From a checkpoint of a small transformer trained on Wikipedia.
Size: 10 layers, 4 heads of 64, MLP 896 SwiGLU, vocabulary 1768, 8.72M parameters.
Architecture: LayerNorm before each block, no biases in attention or MLP, tied embeddings.
Training: a variant of Muon for these matrices, 558M tokens, 8515 steps.
MLP neurons of a small language model. Each row is named by its layer, matrix (gate and up: input weights) and neuron, and shows model dimensions 80-207. Each number is 128 + 24 x the weight over its row's rms, rounded and kept within 0 to 255. Numbers have three digits each. A neuron's up and down rows have the sign that makes its largest values positive.
After each neuron's rows, "fires after" lists the tokens most often just before its 100 highest values on Wikipedia text that the model never trained on.

L4.gate253:158105109135113110157124165149089130094120065107130148117140178121140103110175131125118121106112134134127164111126162143159092122115116102087138094150148126196163110147100124131162130086110131103114104178102108121129115119128143149147117126156150137204119096158144125110135120129136142126175092104129128126101135098131063087164143127117132130100127109114129137105120163106180130117136
L4.up253:097105169100100138144178183126123120134101104125134127116133138110111082148120156126122091102145140103097114133108193191141116123119135140102157135145150141155103131145121112095133090144183115162095138133179164161103146153085060086126146105115120121143153116147122101107137135130097128148148174116104133115082144087095163109143122168173120121119122136149141111117095138128125116154114
fires after: "im", "a", " Championship", "op", "ens", "|"

L2.gate298:110130123112121105131135105096158165104164134099176110145127116116146152065136116128161120104134136137111149150131184149136105139122139135147156134091120110114159100100153114079132135159140145122110103106142089111092106136137153143131094159136112123164149078161102110115115142114142131137122182139146109173127143092150149133149126142142149115116070117156120124176126132115119098111124
L2.up298:112090112083125105120113089168084101128096148123127095121169123149134126118137131194130096097158116151087139134125085149123152145186082116107127146114145125144097115086149136132122134170152107110140081149162175156131151092082131110170112110142145111098155130102131142115136147108152111152104105157177115108088147176161116126115088156144168115090114163126180131184158143079134144100152
fires after: " B", " M", "B", " C", " b", " m"

L4.gate887:112136122121153140137138149141155129137092115137162103173134146159112134083159135132112156095094090092093126115154139152151147146095105131146159091097078108147126137084136084123148113154089173114081074179102138074127138140166095165120123093153149179108168098147131138067136140169113131115116146088150144123114117138115121135124130110143108126149131116170130137133085128118117129153123
L4.up887:105126075072159152136143161123115152114140187113138135131130154068119138108183171139147154108136161138130101105129131154126108127112168125121087151077129140148101140146102140111166101145140104125095066145118117147135086108144125127138103148138171171123079124164138154104111134107137129153121129091143105107114084217089119118123142115106147109145153121111153094142127157157143115172119
fires after: " B", " C", "et", " St", "°", " Mar"

L2.gate780:197088103152133141197123095144114111136086118134106141125148133188106131126098114120148092112123128096166116118144099142120133169141174143091125115141125139117123154110148119131122106127110144096067115129122141079103093125197119169144117111154093122131176131116109118091167110112137155143149149150146154136133143130113139103133128141105146137141102167123124144100108136125126101136150
L2.up780:102139108125107151164143124092146100121104100131122123110149082131114164103081116140117135111147152154152152122099122122144148148119147122079131154129138142115125174099099120074108110101147149113103164143131131128141140145164134126143121100140111117149120098135136134141101129100098171160145161177155123145132115129091173111145137123142177150178137134106106106129118153142072095102119
fires after: " D", " d", " W", " Ch", "D"

L4.gate725:100119098151091135122157141115089105105143127095133061126129098143171133116123146139146174091113153122099156115101124104102109131130099106126100137132124114128149107186123122108159152126120086142074128131157119132152148104146158161143163079121155121127190116108121085118133087112078129135128172093137114157149109135119134125147136132119117104160122133070144139119118137121160143107127
L4.up725:149113134116090149147128119137133146117100159165121141159132132140154102121062105117143086152178090120103133108158169144123126127141093155093130102155185132100067138132121143110131088138113105080125147116101125136130146109164141133151091160143178104118115130121166163109095126124124126111128139128139115117109157099113153166132119196141122159130095145139127083111076161179148165131144
fires after: " p", " P", " Bl", "t", " t", " r"

L5.gate400:135140108107148126114089144117128138134184097137124143115096145135128143133166158096171175076143094133142106128142144156139124125135201124157124130140115096118117123118122124118132140137133077111109143153102135122156120152166110114172085122136090088132134153092174139157093115115157158121122123157130147118145139111139152134156107090136136106135134105095153138123117105135142187130148
L5.up400:135129097116146059153126128090145148130151139148114131120101128174111151133127139120120093137134120088107138123113108133156110109149130147086136142094149168063134165079158118100128115123110139138136176074140138161124128104131124114095091130131173080159111150106146099117069108105122128113133107127107142114113112143078168139150102123099119127121139123145194130123146167116101155158062
fires after: "e", " C", " E", " L", " he", "C"

L2.gate736:160122132099099147098102124137159160135136155067098109138114157132099112140120118127120121140164157119100138107156158129102085173113147156171129102105130114132122126137173170128142139103136120106096132105069126139095121137128085131153151102130145121185132139136160148120099174139140104120135117140103148136156113136126082105103115124128114085123124123148179114146105156131126102101186
L2.up736:117135134147130133153164136123116129105130120100119091100137147169096099110159101144150102122146154072121135099137149144168123112116158174154117113183161131135165167137123101103159100211149143121121141120095109142117171118130164140144123163187110110101137133158138124101157127104136142082114131122141086097103132113156140130102136116125139102123108116128142152096095104158129125112133
fires after: " v", " c", "\n", "iv", " V", "op"

L2.gate660:106090171159093084138167121115153106110095177122154148124142114105096156151131139186167104116144105135122151091140135121165122099127135113128125116126076091176134140137129095128129117121129135132111099148128140114104059093167171162146159081117153140130111107160175153081117128115114094138146106131128152124115175117132109118158164129136162149140123074106149093117103179095146133095128
L2.up660:151121116145098094177142160135128128135125148116177144130095124123120113147130123112160098161113150119159113141152161193134121136128120129044185127115097092096124110162154126088124100160117094158143139094154127099069122129164138088150134157117143105111173161126099141156141125086155142106176099137110079124120167134143135134100162126135160098147111132144125130133102159113170124106102
fires after: "a", " H", "l", "h", " La"

L2.gate857:094116113143109099120146130108107155118120110138117100148126106142124143160097150151181117060135135113149096076116111149127172138058097161082121129130147122122125150141106104154137134116141135132102163125162127158137131155128157141118149144095108119097148080085128127168143121183127120120142105096116084142063103134127155148105144155189129106132097124141138115101096121142169114174167
L2.up857:132133130127100110127125135132132112132113143114151115146099099064151107101165125128176090131119182106154128146113125139076130144155132126103127127145101072123117142133137122153173090169115119109085139196104069120092141130131144140149079124137132147128171138123136140055106145112149156148117161138132083109149115093093137146105154127129107143178102148109137128145098181084127104114109
fires after: " H", " l", " h", " the", "l", "ing"

L4.gate131:161186116126124128131102161112123125134129113123125103135125135102113082109103175113128134105129122117075117107161136087147169134138102145109095154129124140107115176138122102130081123136103103120148134114118153115104124093127140106112117134144164076159115152147127098125145126159103111118164100163090140119129127132127117097129211157132076136154124146126160143150162135134121111140119
L4.up131:118138122150127151107163162133114162131146137089174153146154105110136140153152137123117122164105156139157111105138113111163105145098124123114096140122153128130112128105093099127140134105150126090127106096065131157158103150127133100135121148130164133133142154136157137116146142092156115150103081110159126125097111138125119109133128146130148111107149110159125111115160082148105115119115
fires after: " r", "==", " an", " ex", " Re", " =="

L5.gate775:159108115155116145138157105099115118087117088169110136149117138161141120131092136141071132093119099099137160124077138140130095189092104093092144138114153183097164145113120147138095118160110123080124169122146129125115115129123160130118146142100131107108104104192096139113113160147166121105105100103207161100155102127122157097120106129143150132129127161149108120102154152121177139121145
L5.up775:118142189146120142133163112106126133128072121126136114154100172139123105136102148125114117149185141132129140116147104105144099154075101150115129147145113141139149150088113148114136137107107164131114131105110104165188100086104129151115085158127137147132146121150168177115118169114113150156137138104132136110119143089124111131113144117158069121114097119113127123089116108096150133123130
fires after: "0", " f", " F", " P", "k", " K"

L4.gate334:165103129096095153177104090122131141147122160164111109165128111095174112113154128140099125141101154104115099092142130145093116150154076159079103135144127148083096108118129103104168158134155125113108118140123115137158114113189115132152138122129130159073129142120115087127111129155121145121181117125139138115144181146149109104134113153088147115158117161134107148097131142147148147149119
L4.up334:120116088099139141156145116164103157157126149164123160118175115131132181133100123148130155112117139126156106122141119149136078128170119098160163153096134148123128149156127115121082161126167158126127138116156125101172088115154144125134088129146108122189149157143110147138147136114153146123137118190149092111154161106107139132139139150092112083119141083151137091125115130114138096129110
fires after: " w", " d", " W", " de", " L", "im"

L5.gate501:163109156171101125144137112153130118124092104149163140154128147134139137108127119131151150152136146137105097161154099140160113127113123176076132137130112185180110149160158094128133159170086131166117142109069126172134096094132084094135170120160119121132132148137119128113168121136168124111108073118126094128111117130095098120137127102161083161123131123103118121126112141097136116122134
L5.up501:111120110099113122125124153145149097162107146115115136123146123176131152168122117115150133122128155141139134167112135115117105143108109134091090135112155086098115121096150099110147131140112118148114123089118161148117093102143099077111128145144146158137101139118166124155176137165151076131110170114139116135133110116112152117086130094158172189152141128072124149116146176109155117115129
fires after: "1", "3", "6", "4", "er", "9"

L2.gate445:151127109128148137165109104107126180128140110106153138121139115109155135120160126128125093136128125137095102132136122113082133138110152157093148159071112079088128143112087129157149152154133142113156126136183093110139137127095128102124159083120081091091119119127172113127148090173116138119141138128125086127152188108119114108145113153129121135132123141151171132107155150117117104137140
L2.up445:153131144124128135134131123109128127124136130139122145110120138144160093131144110153126154143135126132107098126155156148142141111099136166087122117132122114101105075111102127107115145144100120151135089142164168059121113125105145137117164123121125138132127166105153111082112093124170154178120162137159090125109183190138145160130137104140121094106122156135178117118132134118130178110113
fires after: " B", "w", " m", "m", " b"

L4.gate276:118122143111152112142113102141136127153170099144139103119087124097147135158165147159124107114136108108173145155107126106112164101126132180144138142118155149121144165125080130143130094089125119148068087131151162136126143108155147104135091128122124104099106176110115159108131118111174136133134170113129154142132129157103091137100126145095133135120132094085124108142161161126159158152127
L4.up276:137132156130120163148105141137135124127134114160117100148161138153132101149113100100118115150128160147187142121120129115131132140146114078148122124119140144132161187138118151089107134099118111121132153126157102091102126187069177105104131116128152117102139166140113138117123122108151103175069109101150127138135146113130124100148121128138110119106112134129114126149113132177136116129157
fires after: "y", " Euro", " E", "ou", " gen", " was"

L2.gate753:124131147110128134118151134084149141128137106150134103107105162145116130101107109127128148114121145129121135129184102091139083138147127125113075161144134139089138109110142129136112114166130074175135147127107142115095134096126162146177139085075136133163129128117126121097157064171119178125157139119116091136145126157127139122131143135130114104135160158118096148071124145135145099126132
L2.up753:120087126132109142105110101116147128171142107168150106134110140130140089105137101101119149145107119159077146122129079161147123118140124176135120076112123164125136132135125145128156146132147150125109096136065120100098143104165118156176133162094121154163158157071113143120106103173163106122184150130114163092087131113120165144129110077167111110103143181146125139098139120107114137101117
fires after: "b", " P", "c", "p", " p", " att"

L2.gate788:109126171142119125122131090126111111119104113110110133150165134170123134171135124127154128142160097135134127155081119105192128122165150137119110133176190121164147153100119115117107136140102108149125132142098119135134142121149094168127110161132131107050121136133131158109121130121120131104090135125086115132083130147140088110135182137141138162117159151128123171106086162081137134100138
L2.up788:128138149128147189088067116105171112138070122154105116125114132132088146130141110124164081107144096129188083145090127122137118154120106104122133140118148137135143149118149096107139153122144143165077149142148128160146159160139103145119120119199127163127132153136153130154137149130129142122091128130126124124117127170142127126133153122119117153113152083150129114115120138120097165113069
fires after: "3", "9", "8", "1", "2", "0"

L2.gate421:101112116112117146110136108116120174126090149126129131187110133101119152136124154148157090140139128139180060122164102112099100119132094145096134160150110092106128163116132117185154119114124080136118099158144076095154114125078146137134124144163113106165131109105118130123132130144141189144122120136123150119102136100162143125141119106144116107079104115122129143124126121175153123165127
L2.up421:110126168161129130135081130154113149147096156060099152149159111120118097130121128154133109130146146120136067158152095117161093164143161167102124163136149139155108115111126146155164135113116125100125126100152105125152077157091126096150104120121177105157113095147141142145119137101119158161143103110156158138147142117111109117152100177121100126121131143111087121109117139124173109113156
fires after: "\n", "m", "im", " m", "h", "om"

L2.gate763:113132115152154148117135146116138138142135139177163085089083155163126095134149115127150149095127122130135103105127116133130117148131153160165120094135175132125125136137128104129091111145132146134138092129119122127120181105139100094099128186130095121102116174083134116141107132073139120102162107144124148138091143142123137126109134098127129111146134112112151137147190122123127153174130
L2.up763:065107192130105149117139140105161112132127132181124129067096132106123135121121109171151138134134112114114130128124084125114123124149112117125123130153161167079134109120140136114081148108155146143142137129081092147088139116130132127106097156137105137139140137134093125143149139138150073143117114117145122098120138152112151141162143147080144113109101085115127152134129159164153098132140
fires after: " L", " E", "u", "our", "or", "ou"

L4.gate774:158127131144145116124123105170150104114148119088149116153182081115091109088118150175135183119117084133107148127130110121145110125104108159078137117144102078138099141126137196193184146137134140108111131116187127129129113139124169161145130108138130133084130170138153128146127116150158118135137149118126127132082129101127123108129138121135146153129106123156158126097127116126094185102107
L4.up774:126150146124166080131117148157144152122101100127078088139148147099108127148136106128122162100128122164116114136119112162156107138108117121123144146138119128165135150117149159138101093123112146153120142150090143106082133131114133146134090158145140150131086146124111105132114131200145153143115097120122124164119132125115100091146094109097094107134047139144110146103129150129142146140113
fires after: " d", " D", " s", "d", "arri", "at"

L2.gate418:121159143090154131152162122111090142155110130128130114128087114113098146154081107111133126137124121125141097107150142211119094138131140120172102127081096094146144155126111090128133117110189101156099118167124146157102085092132116119119100123149145131143131143115139147125082120174155171133095152123149117163148133093103113104086105085160155144174122108143128128139132134140127133131121
L2.up418:104133111107142153138155177135164170099121147119116083085102086114125137123142162100133111155135154114111123165143162159156141082110156154112085116141121141134093104096115131121137149129095178097119081147105143129166091154112111171121101152151134141118128123136134146106101135158085135120163148113098110142092137161114140101111158134143090151141124090143123105145141083175122125146117
fires after: " D", "g", " B", " d", " An", " C"